python train.py --head_dim=32 --norm="layernorm" --positions="learned+rope" --init="uniform" --init_std_qkv=0.0354 --grad_clip=1.0 --final_lr_fraction=0.1 --dataset="wikipedia_en"
MLP neurons of a small language model. Each row is named by its layer, matrix (gate and up: input weights; down: output weights) and neuron, and shows model dimensions 0-191. Each number is 128 + 32 x the weight over its row's rms, rounded and kept within 0 to 255. Numbers have three digits each. A neuron's up and down rows have the sign that makes its largest values positive.
After each neuron's rows, "fires in" lists the words (lower case) most often at its 100 highest values on Wikipedia text that the model never trained on. A number after a token or word is its count.

L2.gate3:106140138184131146089103131121141143151119185145109144094131143166125093137144127075077110099070096145111221157089145128137154092063155103115168131128127108131123124059112128087137100196049169074132173100173150095107103128118106140125079152168104118109098129131117158142145136099144097149188152090137151121099112133121183136128059126127113028117077113136130144112150100165204148125057145140143122122104118095163099142114123157092151158208140094169108110135138162115153108141134044167144087099159109100130158153149168139130123105140115062129157192098146096142074093156197080129
L2.up3:142151151193106160080112130157133128131106140186115183093117148128108098128122102119131159061109107128121175111128133172128110170091110098134156121142137087167127084067118155119110086143071165111126113118176144119143149137124150141109086134166141122121086152125131150162133139153165101188132119099117138065120121138140148087156082133137063090133070073107118098086197106137197122122093155155167093114167148103115068137098121168060167202165091140197088139164133188117109137156137085152160047182156137104134118095141169157117166086053126122099106162110149145071085153117210113089
L2.down3:116106172113124111145107090122127117094131168070098076151148145136131153103074162113146125135111141127161240185145120110073166156115149191139201100145081122158121154142173155153087103157063147136129123172138142162150132097087113067090134129137115122136141131141109111141189111062101130124108101054158108099079115090116128165139158116108124079098111152154119125082098169150150131085143107133122139139104105089126130149074097094124144137159134158095071116136156141089126129147168100072139147127143143255091110079118168090204188116167161164142068126156124162135082167129162162133
fires in: "new" 39, "original" 15, "former" 9, "same" 6, "the" 6

L3.gate198:092091099152184135176147161124145157107156103111103112112087111140119090159133152131105142142072098133135135100135113141107123055126185059171079133074101133136079189144178116183114158125135119117109121122199117169142216148106137101165199167123106084132107113138203117123116118162089168177165144187116136140063150160083080084130106107109127071138169142201117151054162120126121119107106149123100104111103189163104120114111143104152165109125090130169162091118114069109132135147135164156100129138172124076132187148150139111164123065135153160205180174120132155142149101119126131089
L3.up198:086153131120151110147138151142148195109122153211132124157161137143103160037141138137094131115091139154100149105154084163131173150126123132155082132097125126139153137131093206193074140170115157153164151094117140137171127132174093096152167126126175158142169041142120058153103133166113134116124152183110108098111123112104161067120100153126082099143140196174142126021102175149157191098173146109153144121145150140119125172139152111094134151083123156117183106062120134085129183106091123130109093120091098110079151172140157204174110087160142120149164139189113127105130126111090128142
L3.down198:149134146162127196099098138125102139146098142110117149117092134133103113102105094125135084135138144121128125103089118091116110152129114103158092150074133130094164120109190149118144087084151127134162084075106134130149134123151136086220087151168087133136161179121129136140081176159183133101159085134121134120136137087175237158145116072120103135088093152137074172214135177118160072068166118066108127140135139141159088066135196136124167056141116116143160100130141111161196141150141107066114147101134138156145182090140127108173088107086169114161108100159046150134090184113145138118
fires in: "later" 44, "early" 13

L2.gate467:091081126089107127117050125142111087123127110133071087076126124125158169128115123132142109111161115084170133124149078147078140173144213136191106111190121137142135124079112166148167126114044047155133156134098163105123141136137125120179058120162137124111159132123139137146144163161164178109130171090136170181168118101082105076144141128120023108123152169138113174116118120141131133117096126150108179128123075058143122160102100118097117096097169119084160118142141138060085111086138110110202151099095155105131127092123172151097133196156119131143130104172150183127080135137187125176
L2.up467:053123192115136168133129118093107081140117117173166144089162141131140137145102168106126113131116163183166133124098123117079143144140081145122126091159075205174115153162105162223100100151148107119084173123126107124139153130104112112186100114099137151085154157137160105127108144113071125092111116144153119101176186124169054091127051156079127120151150143140179072193163109146098099155158120146089176153101162101138144083156126174136045096176122127143128148144191123125117071100140088146124154103126139073134167190173092075155136104141114165134146129118116073152109113135154050126
L2.down467:133069096134086103168157119104084108180119027165145107122095151091173147135075141138155154117121146069132158080091105143120103138161147123143113092142110188143169111125099172155132130153189123129109178164110063179172141137175121172091129090096149087149107113086176117096131105111134111074146130114125164123138161073119094152122146162109032156127149132120174104150153170054171082121154103193116159152152123116102133095132120113108116118108067105154154095184087119105115068173159152088106110207142127130140181137169127168114124160157151164099138112168118087111130144108158091198
fires in: "award" 19, "made" 17, "received" 9, "awarded" 8, "nominated" 4

L2.gate557:185099130101167109121166154126118106116169066119108176138060084117122171098169183103060079134109085137173186150164138116157148130167138145102216127178097152135112137147081141170136155127145136167136140144196106170079168125126140140169106069107141128051133116113166125158166082123115112131140164198142149095119135139116124126117182140090127140125122102156127102123113150125148023111146162098132135091147103113158118117077118145095156155152175131113155132119101103111098139160090158194081160139160079089086163122109188151125092129090142041102064118128114083134152066137141090129
L2.up557:159089154070094150074138087163099134149112125098089113064077085083150152176137185149158114103136077108129090135114156119194075120167068099141155171162119151134128169074135145134190086149108168130147104106154175136104193119118105116151139114143181104114106117070124168140097119099125081108124144141130138076154091144149073111115176146092124188124098138140194141095074150142173050139122184169142075094145157081174086120122103178118114133092129143139098140192142095142094165121138150122088129139134116116067167142161179180112096099068184123085114101157099095131136088122136149121
L2.down557:142116120076139147109147130141115089138086097147108063152103153129171124116189119141082053107140102137144160165194145099185152129164098160080148137178147126111165085146136106175152123136084140111163090060157098112144149182134143167126184117130146113053101091136175129106133133100087176124176105074044157150116139085100099095136049198092126090191105180095151146130107119118125126086091149168165121111118129105143083150083140171141109110159157131149094109103160125156129150130185117142129115130064118111168161135126189146151112123080126108124103197144133112128075115221142101146
fires in: "the" 60, "a" 16, "s" 11, "first" 7

L2.gate59:092103106190133037141115127153099081169132110111148073136124171195159103135182129110140130158099134152189159134180120127125143174113142114150115091127123139125173087137168160131121114113050071084121107091141200166119163080173109099139194153113183153111169115162164150146121182095091094169155157152151112104110141137104137122128096098177070137124131121161141081146184060136103093107107099119175126132140106097140156151111129084146163142099169114137097092118149131136118097139092089123169070101118160130094105172128105123112149145137108167069160201102085119155163174146158048199
L2.up59:115138116161090042090148133130133058104112162070093098126129053093125131103152124187190113118123161097166167171182106089154139146094130128103143120135106148134135101173169121145119133078128058070133087125189159219156130110151161135097166134164091116116115113204169122168133130170097096107155143095100128103120150148133103104120089099121111115135155131189104078112155068178072146121128102137154131098144148094176117121103150101118138187162091115126101146105141134120161093163076165061114085132101186146055100108101129076123124130124106117146073169118172113145144172126174071135
L2.down59:151104141126133137093134135119109134129147121131141142103161110122123147117119119215181119128114133113096143124057096109186144140155137133101158156122104114178132124160138082162162197133185119095121128155104154216126148148139157121149157163129116063089145132109059092120192130062124099121101106137114115159170127124136156138128119163134185082123198181087168091165127109127130137197072082151140142115160110146129095103109093133139109123168052107167108066135142126123093131110107146092110177136065120255136145146090125169107098112072115120091102137078125150110147114128088130040
fires in: "and" 23, "however" 16, "with" 13, "as" 12, "while" 9, "leading" 4

L2.gate199:128150056181107160123136179169100146127164168126114132195057074151139139149162171134137125102111108117149185111144104107148130138113127098185129107078167089113159117169112135108104146096087165134068173143128107132174128114127088053175161142090073070112075143119183103134119169138120086093133163168131144113120168137138128136113112135115081056105098138115150075171180066148099150140082109110119129164155167163119135111134115137115126144141134110135049115090089125035160128169125143123185104119143128107032100117083100163061149202112127162117113137132138116140136081100118170106
L2.up199:145092091170147096085153149137093112178167141071182092127105161129138091107200115115228099146087168102176140148133122081169112128085080118144146093128119053115144127174101157127112147120121130136106109146139144161179138143130085108106159131144131085108132143131129108096079118105056083151159119118118150175142139130109119073094126153115154099166072164117164119142147039130143128127100172104144128096148177160158131091138120155098136111106138055183101105160123183110133129179066072131121133077158186200115115201086104150165165132045098155122095094105129101132131139130122095157
L2.down199:115086078146165175098102130176099121124182139101101086096152119157166106182080101158146154174090163125149155166035126165126095182055082122139138101116071096133150100135170122104164131106143162127130146066155171137186160126148119119115163129127126089135172082167105078140104137134092099125112135095095146136157126079180180087079126216093121057133099177184192119150156135147123097131091165127083147105130167175115116099156126139121164134128146113146159135138122096113073129170075098165153101107146119194177076138134109120095129116098168143123088110099153101107119197120111093167
fires in: "but" 50, "however" 26, "although" 12, "despite" 9

L2.gate294:168144097059157138145139115128076217126105201147100178111101140149106155148105060191113135130147065090079115118143098134119119166101142162125138112111113103109181106092082132102120136149128133149118142126179135122130118134126140159140100166122120097154133147104101061073144189147127164136083094074124067141149135102133149102077133168167123067121043094139117111152200126127085144197106119179147150075135180113169126136076148137131153215125134133164074142087105147123112160120131087097154117163163132149162138035159125109177124123128125177122124121117198137137125102123119058140
L2.up294:138077088082128139085113088103184173161068145112151149129133125143061106176128098077133152110138124110133148096149114124140084097092126128108157132119085082142131104130096104148138129120096098108121154122118169124144126210121166154125145122140158153105085058142136140102111219083118100079146111084111155118069151110107190059182139104138130139080081074120110137102134134154160164180095080144168171107158127113124109135102162132121073127101151137166127070148115138084130198105129113134191138216134124143111136082155171112105135139107094092159196192172154122150158211097165119166
L2.down294:131103152078142142181135103125090100142177143086092202113144128164104150181134166147124156133139114108155251116127109172065092114106152103125141169141105113133149121137046144108129122110107114104151186088108153085162067212132114111114149129131120135154107097107193104150098145120123152138149156071112116163070118128089136107146133086138116102084098102130074139070101122106205127103140127153103096152158119172089120090132141079121101161153077110088147142109156185124170162128157076136166133126234106187067184122131186118154104115144094090130141134128129135159113100112155095137
fires in: "the" 38, "as" 30, "new" 16, "hotel" 6, "hot" 4

L3.gate36:167126099093112105138162126126104143069166090182119104067180126129125156112089156195155097119131126146087114122099184138101114102093142160136137143064163132140126145167063138120142185176124149109101134148116142126120120129148100118104137170128140048128114189101091109115123157162151152157077129090147088157113149153056184177133110130166103091109142107150177135194130152135173134119156085123128152141089157092148123162124155061148105085131108141108131163199117103123153137066102126176171124112180078061110160017114197098156129153152148069160140121101158132135093171133142111182
L3.up36:092131140103124137120137131086090133106091170118130161141105092107146133063076131143145112156129116191095072156144086114122117109092142153169062071135131127138197186118116077147158116106143084072106116125098072116157101121150116196114107110080117189136101157129085116125179125145119138078144152198137179126162179031072112121110103152158161086177107164149126104117127121142147108057106136135113061138094164072154129052053154107145141138164097126095117133166175101112152121109105113186109139160069092150132152150132093103122123119180182106132118085125111119149133121112098087193
L3.down36:142114131147078137105120159154130140145123174152131193156144111135164140140077086098131064183057110132165124173134168129140051111139120148107143121136122084123159124176104120106177107083156138117101118108130124095111134127192162140149105181084093147139126096096079164088147151157149144168111098108109163061141099114131075158119114157132123083143131148075131155100137188113100123112146151110148122126158103153099183152137132158183174160140095116114102032179130095130153110174143177068173107113083144178105175171135134160084170148058063110112141090090122191048135132139067099118
fires in: "award" 14, "collection" 11, "tour" 9, "members" 8, "artists" 7, "awarded" 6

L2.gate244:123102149173124134159140102141160067153144128141078166160124101134061109098120169160146137171105092180119152100090167091142160131172153096166174142085164149129157108147096104104085098128151143147125136166182103116179183146157122066137132090119074138136125102107138125150076110126169146082148108146136082098107215137091166236103159189146121205175123157147140098102147150110151161102098086102145121121131181121075095116124128136083144163120116151140062129114141092143180143135121149217119155163153109095099151102054143164127113148110094105130099149129109054166152128120179169108
L2.up244:132110141170099089100140153157153129166147027161159141110163139140134142153131110172119095150085173079164141162107147123135154067087136121137126072125119187141111090177140168095127137195101138131053155147086108155104081129098151097095116153082171170179184151126199200166133080165117150133116103102117112138171118111191118180121099162194149107112128168108153172135143141050075157128106135092140137146169120084110182097113216090103111157141118176137135167137120077103150086111129109146136098118135109087160145103148148108122168159145115073150091114133090133119140202150130154114
L2.down244:125136119142058108155166138156090170170143078126148121146063141152145146140144126179158118158078166083155174128111118145180126072099084140098137105172120130134107124058144134168110132161128092133061112052122153162111122139145119165112159154152138155065087147125128155130175146097175134130077165086084165164154143109117108108132124095185161081101118141168162133098047109104126182191166159116069145134105137086102131069133149120080155115146126188169127171158122109136140104137181090077098153179159103086178093137088120132121126113097092071134119121124075087117203105130142108190
fires in: "the" 37, "a" 18, "to" 13, "in" 5, "helped" 4

L2.gate65:092113109169107054144141114100151118140106115116124132152194114129179113155153153094157070074117166116150129102058138174082157107126112093109155161126137142153121122109104157147108144088090044108124144108145123131094142181123143181093154166089103079180097061109144129193120119132138183098084163102155096183087076161136149128217087044091126123145126054171136133096165139142173144163119181115099149107144151134077142131092164158138126139096079177162133107135126129138114120151135114139080108085130080113138077171107183147138136173172116086084140120176148090079105121176135110143
L2.up65:138093147136115183133141182122141116169080166134079141099120131121147139131163100100102119132117111128061121149084126096117215148087120099181044143119102161158148118125115167127079089151175166132156145165099102116118181135153177095146099130120134106076223090118123123114093158187077128097101122201111144126112111168128126120100201107139144124118166122138118135095141137064169109118100129123087044166099146117145132086198121136114133170159177158174138110074097133144147080067160135084084159133103152153154167161105137182106139095113072132135106125106147167098082142141097058088
L2.down65:108122149096140110098094143111150126149119167163086103144059078150083121128115150079113131129122127164115129049183129118120163099128157044128036112106116153140106130103111204098150116188141163067163188107169118203161155186069150069160110054178149114116152091153072090132103174145171167099148144184117150109161108086081124114153124095124216098139092077087076151105138160115126167137145108099130107128094138144106129129130165167097118112121137143142201084124150103133133133136137108108098139140150189150144188144128113141108184155134087105141134153129144126138174141108147130090
fires in: "later" 44, "previous" 9, "subsequently" 7, "also" 6, "eventually" 4

L5.gate34:180123174157096112148117091115174140157157150152136132109148144091091107118138133138127114158157131116150147111218150145165161129136164187185124154149066159113108186151130156129084120160112114136159211138133099144093154189083149154115153129111081107130096149171138138140161121090086181131127112096132105082140169083127114095056092155200073090125149144162158159184106105142104130134108131141136135136159145160143109110112204170149183091157147095125086007138103141074100132129129192090080128118149095130146142160123162178100124146094113199094116114141120102107092100174119187157
L5.up34:133103155103142165130131139178123124156154103166157166140112119162155159153153088123107097141105184076132167131107099046141131137132145151182114108143120134128177125126097145137144102122128099184120163153157118120175111152154117109113044139134035097133135109140133104155048084165156171148109084109172055111127165122146096083111088178161131125080077190184161107162091096039142159152120154115213131107097090117119074118098120163110089119084130145103151139140059136138160102099144133087092121117158111146142189171112101171090138128110154154081172139095112084097128088090126169166
L5.down34:086121090184162124145135066087152123158096134108035149109059124133083149152145146173130172134139190151136237117137108126089120121185152170173131110191098102122122135166085141160096162090140080171168173125165088151069150117169082132182144135148158118173104176117149125130101138105090144154116170110118133122133111082140137085066065153159136113108121127140167173153107113141101166146095114109163145156095109097123172120140167160101164097069081164126114101158063121047153133152120138123104130138096086202131119119152163099163132091119098127111068129072109111133093119135108152122
fires in: "a" 89

L2.gate243:129124168096088158130148105133086178137169153157124164106139113156129129134112165099146112061086147149076197094134154063079092131095144181110123087059153146146108156140116101124139190129088125182104116077121080106134135137147142139130067144196140126180134100158111087137141171118145081115135087177132201131200179170010146108124110091094150161117102107185126146139139143154145206119149101142093084161111129111145115189117113154107144156111149136134097112154119105105142186165087180145107095136164128129176126139170172143140054146126149085178139176153094127143132110125133109156
L2.up243:126164131067090152092127087122142143099135146136192132107199165085135156082099142107130136121083162176170115134103119135156137121126110154146098170172161066099191013151125079114129103095156135146103140168165114153147186138141122113082114142209073103150181130135134105163087148124131125121133136152124107117129175137102129075037112116110053101124118181149166154116128134172131159163116087087231119098164171133152098137134112131074178191120109147163193151112119138117138197125077162147138090111117102163091113135152096148139124102184153139110139114135121118087160106134111131118
L2.down243:110132172155110145119156107143131119083099144035124166116077145173150134141065110125156105147124102182099051120133152175089094088149083152154142135180138130144134071110144120177132117080120130094100090138114084182141112090123153090162130124086100099135185113142163152154065139164189147170116180102164111169124145125172135083088122136180062090111087109136120118153153089136140152133085140131177084147095195113130087200088175136120159115107103156107133131179096136105072175134094131103217103083116086209141111141146099174126123112120208130106151117136148144125106144142115106117
fires in: "long" 19, "other" 12, "these" 9, "all" 7, "who" 6, "later" 5

L3.gate226:167182126093109142116124092125149124110129126158140158136109168068127094111136130121098119143080132078196152178087143124153105143137140109206105141151153131144156146099122163151117124156134119168117230104152071097156135085180181125126059125083156137117131146084167121177150073115173124135113148105141156134198165151126117115065083189136121129121075126130154119128038071150136116148175164111172133064114056112148144177112185147036120193119150116136149092115098148113126108142100160161135152070091091129087146171115121140129119127102155194121128117127096142103100149180153170128
L3.up226:136158095131173170107124124159144137163174130119104134054098125134093187178139116133117096172147132139157153141126140143159177065120136169196193122171130134107165168125121149122122164113161120129107126084121066185097122115169121156081109115201181118117109114203134137151084140084099075087113121138120096110185197136151128141134068155111135115103143112105172150168130086092130104143137147194151127122065120081146063124148143099115181181129052093084100101128224099153121107108101191105138107110123072112110173162115063144132086154117152103129132145068122123101093108136117134124
L3.down226:113119138174135145105182090079138127134112118110054117130104152146129127153144074180106170112132196132097218121126150161139102159131112123112171106208122108151173102149097174127119161203097130135176133142141047167025166106123104114131141118145188062148119127114065093103152137042103112124111167135097074143133147122103117143113060175134165091067153161116148149135100108127116137150151124136159144122113127076119132144122164153133140145114094080133101052121183125086174111187159141053154138110165102148134142170149141142144149093143079121105090105076112104121125138114157160126
fires in: "a" 93

L2.gate521:142126123105141078120074116180154126124160078177186130182135134157132096171126126149101168111086175124135107113117133124126141141139110137138146087109123132124191081130104168146099101074115120130117136080113116119135147102152131136094107192056101117109168107093149155153175111174100110152182123144171103093144135071095135151142208151180193200172130134115158144143108089158112063097119143160166072194142097102107135118153180061113171070136129097112143095092121098142133153133132115148137102162155122100164147121171050168166129116120202091170139173152124203089107167176157178126
L2.up521:155109106103087130127089090135142121119121133148191145140173170038130140206142143146143153099159187126163130139174186161136144158148134136174111105136101087135190115140167144076126108079112111114159092102130131092118174162177124194136163158115117035133157108121161117128139181150101130087209147092121113072130074120106146112131160161179177152124114137159116128151190062163116066128092128192088114129121092101123145162109095104095163128141103146153112091103132103126148107110094111107136107147142122140094173161141055142108134128172156155175114211097176118154132131170109109053
L2.down521:117134173128107139087159132089143145100111091152069146115112132098117136101090108104112146092119147107115211118116143135122146157104162117129148151124071125095168143129097076118081116107167116090188135167139110161141112149160110138132091155123119112137120093150127122164122201152086101155139112096116182134147114165118088181102106140164110121139120161098165097125087169142166142131086162140055085173116174156111173192143113142116056113059110087131137048110195092123139114126130166152138118137087121255181137139121105090085145175129099151102111150092175111125189126148150133138
fires in: "by" 73, "as" 4

L2.gate493:160192146119133113171117110166140106144153114097094160096114036084127167099146129085093143154116136160131177123096164114151160118101146169099108170125094175168220126185113132094118171137125118104105114094104126119155164101116124119108214108120148124109152144127132143127139117138118074165121148075171195100133074098135111144200141143136073072149115181130137117102155124126104135163100128088123141100123133134131149147103162106114121147130080083145136194152032163096106131163103173082166156188135169172184100102097115153114137183153115212135093139088137078083186115125143131178
L2.up493:079145089141124189118111130145126110157144150091057149144087074115145065162144071183156197190127137060119124124103156084183164098125151075115156126144095124094143134146120077111183117091093088128116067145157105142171141174106090124126125169119154134179166186127150174159120153122103112143108121114071129076163179135088133133115117114108139165159140141081165084108154093130155117188105130099164105145115121110149163150116082123147140175116173196169093078127150099158203179181077077094091161140150117124122142177093119117132175107160108114180129122082124114107075130107185118128
L2.down493:091118097148085178161111139134185141117102139083100179153127144114149146175115112138173117173140116175129195068086149117094133101091135124114087174116106106122156170121128156124194133123174152096086089159122119142114144129176082122080154069150153122188101129155118156088132122123082118136185168112122098111176050048113169129121125087108118085113181154112146134152107074113172104135095120176141079107118116158143147155161125137138165115147155124116063125154138154169110185148177086132068103124168203207109143114135067107142090139066114147122086127100124086101098104113145124209
fires in: "however" 16, "the" 15, "but" 9, "often" 8, "even" 8

L9.gate484:098133105139121101169185060116118142164173147127062176092103177139163118176161092176101156082134126142135147095140115147127133109165151125130128072174159145193167124113065134102102104165088061185155154146145078163098158137104125115147104134147143108151140144159110133126123125123130134142102120096089104203192120130115153119052059137165164133097134147186190157130122068104140146121151151119175126112096095104119080116130156096081118125119086096130108083134097139143152105174173182068123098077115073145116168115138101147112083136122075147150151113054118143128138086051187185151
L9.up484:168141086154122101113095097161134137157115127168158153127081087173084112093145120099106083108150114130095188164097122127107124126121113120091172177115107109172176144104090093111167173161076124127167139129109082095169125176140163049158090107184080091128160165089135159172126090136109069145076183125129168093133162132111114165123071088171139122154186108091163078145186090109137093161083135158167099091135130116098090109137100123177136103178166112106056076098148103146179180185200158121148115115144150128182150105120162139076162102095093097140125130137146104106118115168187120101
L9.down484:104114097120144185163120059128146158110130160091083160143116142105117128172150174163115161159147143147126178099117100155143133072161152121160200129220137152119142120149088168122127109180147065163145147126136062112064130145123089136115121124110132141150127144179071090142137154089109153164107106172130123155181092183063116138037085123141114097123100149178169117078142104090175134196130082079126105101127120121110121136136162108099138097147115107066144121141136128105140115208140092146123080113143070173103168112114188145116182116101087093166082127053126082116147144119113177158
fires in: "a" 93

L2.gate194:108159222131132107108111134131175112117130159165185147086174186159146116088050140131078140111046159127138120150093145110172155160136132111143136181130116144173192162157150160103088126132130177086092132157136174066105155193140143111148112069128111102107126098152115125105076098171199114140174068142134094134058159154088147076096111168130151111149108122137104095114150138066122159167092114145116142108152183114141111134082152055091150145114070080151130155160152130140144052083132147103148128108084124074190158119125088137098148132115114109147147106084145123083101136121081094118
L2.up194:110088068080128106064075094181171119182134075105088100100121178154118092117104085142099135131126110135124115188159136132098071219110165107161117104133166154089088091142122158158100140100112096102116159125111154122168168181141133153119149166098124154113102196139099193150109099129098136112120106105129093141142161149126170177130124083218117108081143152086094150148128094135116106102113194133110134148119138114111159150127180134135138181112076130133121167138077101148119145127117087132211221162096110145164132115088143126155130141056081117157131115101108124167147209182134089107
L2.down194:101161140105096109056124152102132121117093171104122186102094146096144143177112072153095142167128181083159168180115106133132125111079092165130168113083175150116134124087162175084140159149100145094153147137123143147139117128087100080109049161148130144102135127099140129070155181087102132120072142161132152102134120152111121146090136147134182109137078161086130117127128129129103171153125140150149177158132086090139104133100136167204109086133173119138223152149150103056092142103175099121174163093107067227089132110092158191141111108109112143104100121136084182141111136057146136176
fires in: "the" 19, "as" 17, "through" 12, "with" 7, "to" 6, "teaching" 5

L2.gate256:110143103105109067104096144139139137112130159075166093081073117136115133125109118093088063119137081166067163157077157140139072130157136121143114120138101118118127194125125149167107142064086144114160142065169179194162247140153121112087152132188119182133080129145105104104136139041114103155129181067147147147121077113078152139090182144162139144141087142123109102185129136120132114125165213118126103154113056072083125131104099180149115143088081098133129104113133124092068172143155103098101123113140154106172087153131170116122144166140138167134151163133104138118152090142141126136
L2.up256:143211105115148131133128168141142198147136167106137066121084144074061156113111060072106064064127098176147129138130127126114075117115097133120101086113125088061098157086170182205126172098155147141130128097129196184138173171160089125136104160176146129184099128142113126134112127083145176142100099146139132154081091100136107117148174143135098142147120141147074100173116120138130150180134154094134122096150138120108090189176118123151088159096100129098140101127107105135119158115153134119183075132124143114143068142167155077092094145165133133150155176137171173102124038137166137186
L2.down256:172168177106162109180085147118161148156124185158175181132107161122124118199139105114099093140090078129102180102160169110084111130170174145065100101142116061081150107073139166152175122118170100117139129127093111124142069132147095114178099117209173119134090117153134127140129079155115119076121185098069115106067126118148093187129118117111144104101146140189132099136101129134116129128151109147138114237162135136091111154094101089089093117112134131100131092084131062152102144104168067067129073153157117175104110135160112102142135124149164165080135110118138150153181146177153122169
fires in: "county" 32, "united" 16, "district" 10, "fc" 7, "premier" 6, "liberal" 6

L10.gate91:132185154098092096158119116162107127120121127144156115100135088147095127052122125137154133147111094128117161112133083069081140128123150121106121170092122144102125117179082147097164141148124118095161134118121128124176094111166129156114111116157172135133137131088127084080151172159125171137118088132129137127123080137202098072170142142137121134225129055088148048112087084142135119133084186027085093110147124147200108084108111111112139089178154158185164160106109142092132129199093162154183115082148070137108134064175139176128106113164150121105109102120067146096148093156148183152
L10.up91:171123161066153126111100153128151167119157150123163060093100194142123149138094135164138098091144144144077142174138141107092161156099166111141134181082160184164081052116133112110118132113131121211113100124164073123126136144098143129187178116096103165098121080101187176157108157101177104096129117166157099157090101077070135128094215133133097188099099135146111211131153128179128124126191152121105116122150119141121140173189139116132151073165103165091108118128172143136156205172099133111160136154117176144104131164169064130127138161138119096119149083090113125147104096120143075121
L10.down91:042148141115077084191131076142080135166110080093151173086089124117135080106162163136151147156175103152170197104111085143124138115106090144155149133064110146140144165143061125089133165115158176056096181137077153122172130105176140115144111158191112054130114153163096100107181164137181161157080091164111140118117080115150093126099124096158126091153165104137170095096140087120129061042124178145176130118165125125174139121158109156114141168146145100138156143148143119121165130169110063177123100115166077119122110149106137128151164147147132140097083092095123128156153093134110171109
fires in: "when" 27, "while" 18, "although" 10, "if" 8, "because" 7, "whether" 7

L3.gate59:114134163166129129116157098129134163128154120154140113133082131158150117160146099124133138188108096111128084083134139172107153079112117060091157147101122097146124157133063162140115150087179125227160184143105142191109156091176153087094162122074121139117160091071161118166139127070194129140153141112076145165049115138071123141154115103173080148110137112070174074160118095183142064115154132122113117142144072089176197143145128092096134169110198100135105139147145058113141139115085153137104107125117136121170153066113133075168096157085129136163142127150137199088134149107105127127
L3.up59:103128237161130137101113068120155144168143151109125091117067090199097205132103082181140130116170192124134107191091141134111115102074167112138134151107093125119184089122090104152143142134090106171126152166084139124154180150098168160211105158164168123078118127140115153122174110129152149099122109217126094117136113103138119111069148111156110116145169116140105133191095126112126126160106185135061166144152169156140115174101165188117119128119114063112120106104080148153137168188133153176139174167097124113095091174117109084144143098077139091127181136113113101149091139133123132115
L3.down59:139117130115144137128104088154133141118141157098100069143130117146163116186128112145131118108153106176107096162082155146136130154065155174150118111122118133093131134193114081101168155165113133142156124169135175118125171106176080142121103113153125114083115168128166111091141141145171103077071200115153157115090066074073103166109199066138080166133186088088105137203070152076089092136139153110105160166151198136094084136167135144092146114176133046120139091121088156088166158140122144096144159156097135128102144149153137186154098130107083155074111086066121162146175132103147138075
fires in: "when" 37, "where" 19, "until" 14, "because" 12, "while" 8, "note" 4

L5.gate575:105172079166187183106115251118157121143181150164098109152148137174137133163119132194149148130089169108131141131148172135160115177080174126129112159117090105175158064180130140151137149109124140102134137104151201192166163138123116173140183071097039124124149063144115100102123148153081100135079161127124088193129126142142117153176094105176097151072108136128126110138131135151170130098082153093114180102104146149124115115140113144094121081146137107156077091135145178085146139111096087139165184154102133100153181145113090127156184108130182130102161166136089086114132133138103138109
L5.up575:145112155149132151124102142166130126104150156101092110141163106164172133126155134141142218167086056147142147156124130172130088104080126098108164111095118150103120131122155116165081111128126144078077146055128179183129140125152102124163148062151145151109101128111150106132084223102158106084053197106066053136122149161097134140044135094063132138118073116147118133144107134184162139143143138110152103125137140185081091143121116216038108129109166111165130130140170127072143133117153098145143151094112104129155134138148154159143153077114172150130073098146064134124170131157118127139
L5.down575:106140154112111125145176104119218103117059110143135098084121096142130121083069125100107124166122139163147199149134089099127183153162178122129123104160142127138105142142136132132102088082124103090129159133131084154151131116159096166119161152153174137166146130148191128122129067131153128138142110173096126076131120136151073136138148117109075102159160075194160154164157042114111172104120141124088120183142178177177156125119109112153134143124082145148128093116104041082090108119139091093150123064125180255127118142126153109152091127073122158132101131106087120167117100149116131085
fires in: "she" 28, "however" 22, "he" 18, "the" 12, "but" 6, "decided" 4

L2.gate481:128120096192080145155091096155161122143112127100124133159124074085189142116194121158154087054149083119133189193159115177146147155126123095142127118142123186094104104085076120153085136141102147114100166085142102127120124089134129103147092150153109061139161069180112114098110104148148126128127108130120115150124141136096114123118145110127116084077126139119110131169082064168170120137114104052086151169167114168124092086145142145104162134149181083207073173146120156071106156129087162099182111169106117175093160100087161135068138132114195156195145107162178062121142097123133116111
L2.up481:083137161138146166134083146157097050175159143072070092166125124059130144102155120154155121081112083118114133142149176152175074165084097086146112167126127153130115122056117158178084130114103167142120085114117096104135140090177137060157137116143105157131113070147075090093099098097149147160150143121102131151100163128087136097070140125124108108131124137145137120155133081136158135157126148027162097173153159152132084114105154138158145102146181088102084164104146164081103177128107169168179104124117125206093100123086151120106182103137136120217124118175118072093114077114100155145
L2.down481:114139147156122185097089095099096074082131130119103129094137116142101105169074115187171173128100100107147137161157121163151077154102092096105126158094138153123043097128109135176120124133061153170136158093149131104085112084168140106191086194153148082172133139131152145094173123138124086165143127127098132144102165101130204133076109184178089130089185123123140086161134115146183103173142121096097069128123122150102119100139109159170174106156172086135102156058115072099118103089123132142144119142097136224151111163147090127061105126142152134150145181112142104176189150113136163161
fires in: "but" 65, "however" 7, "although" 5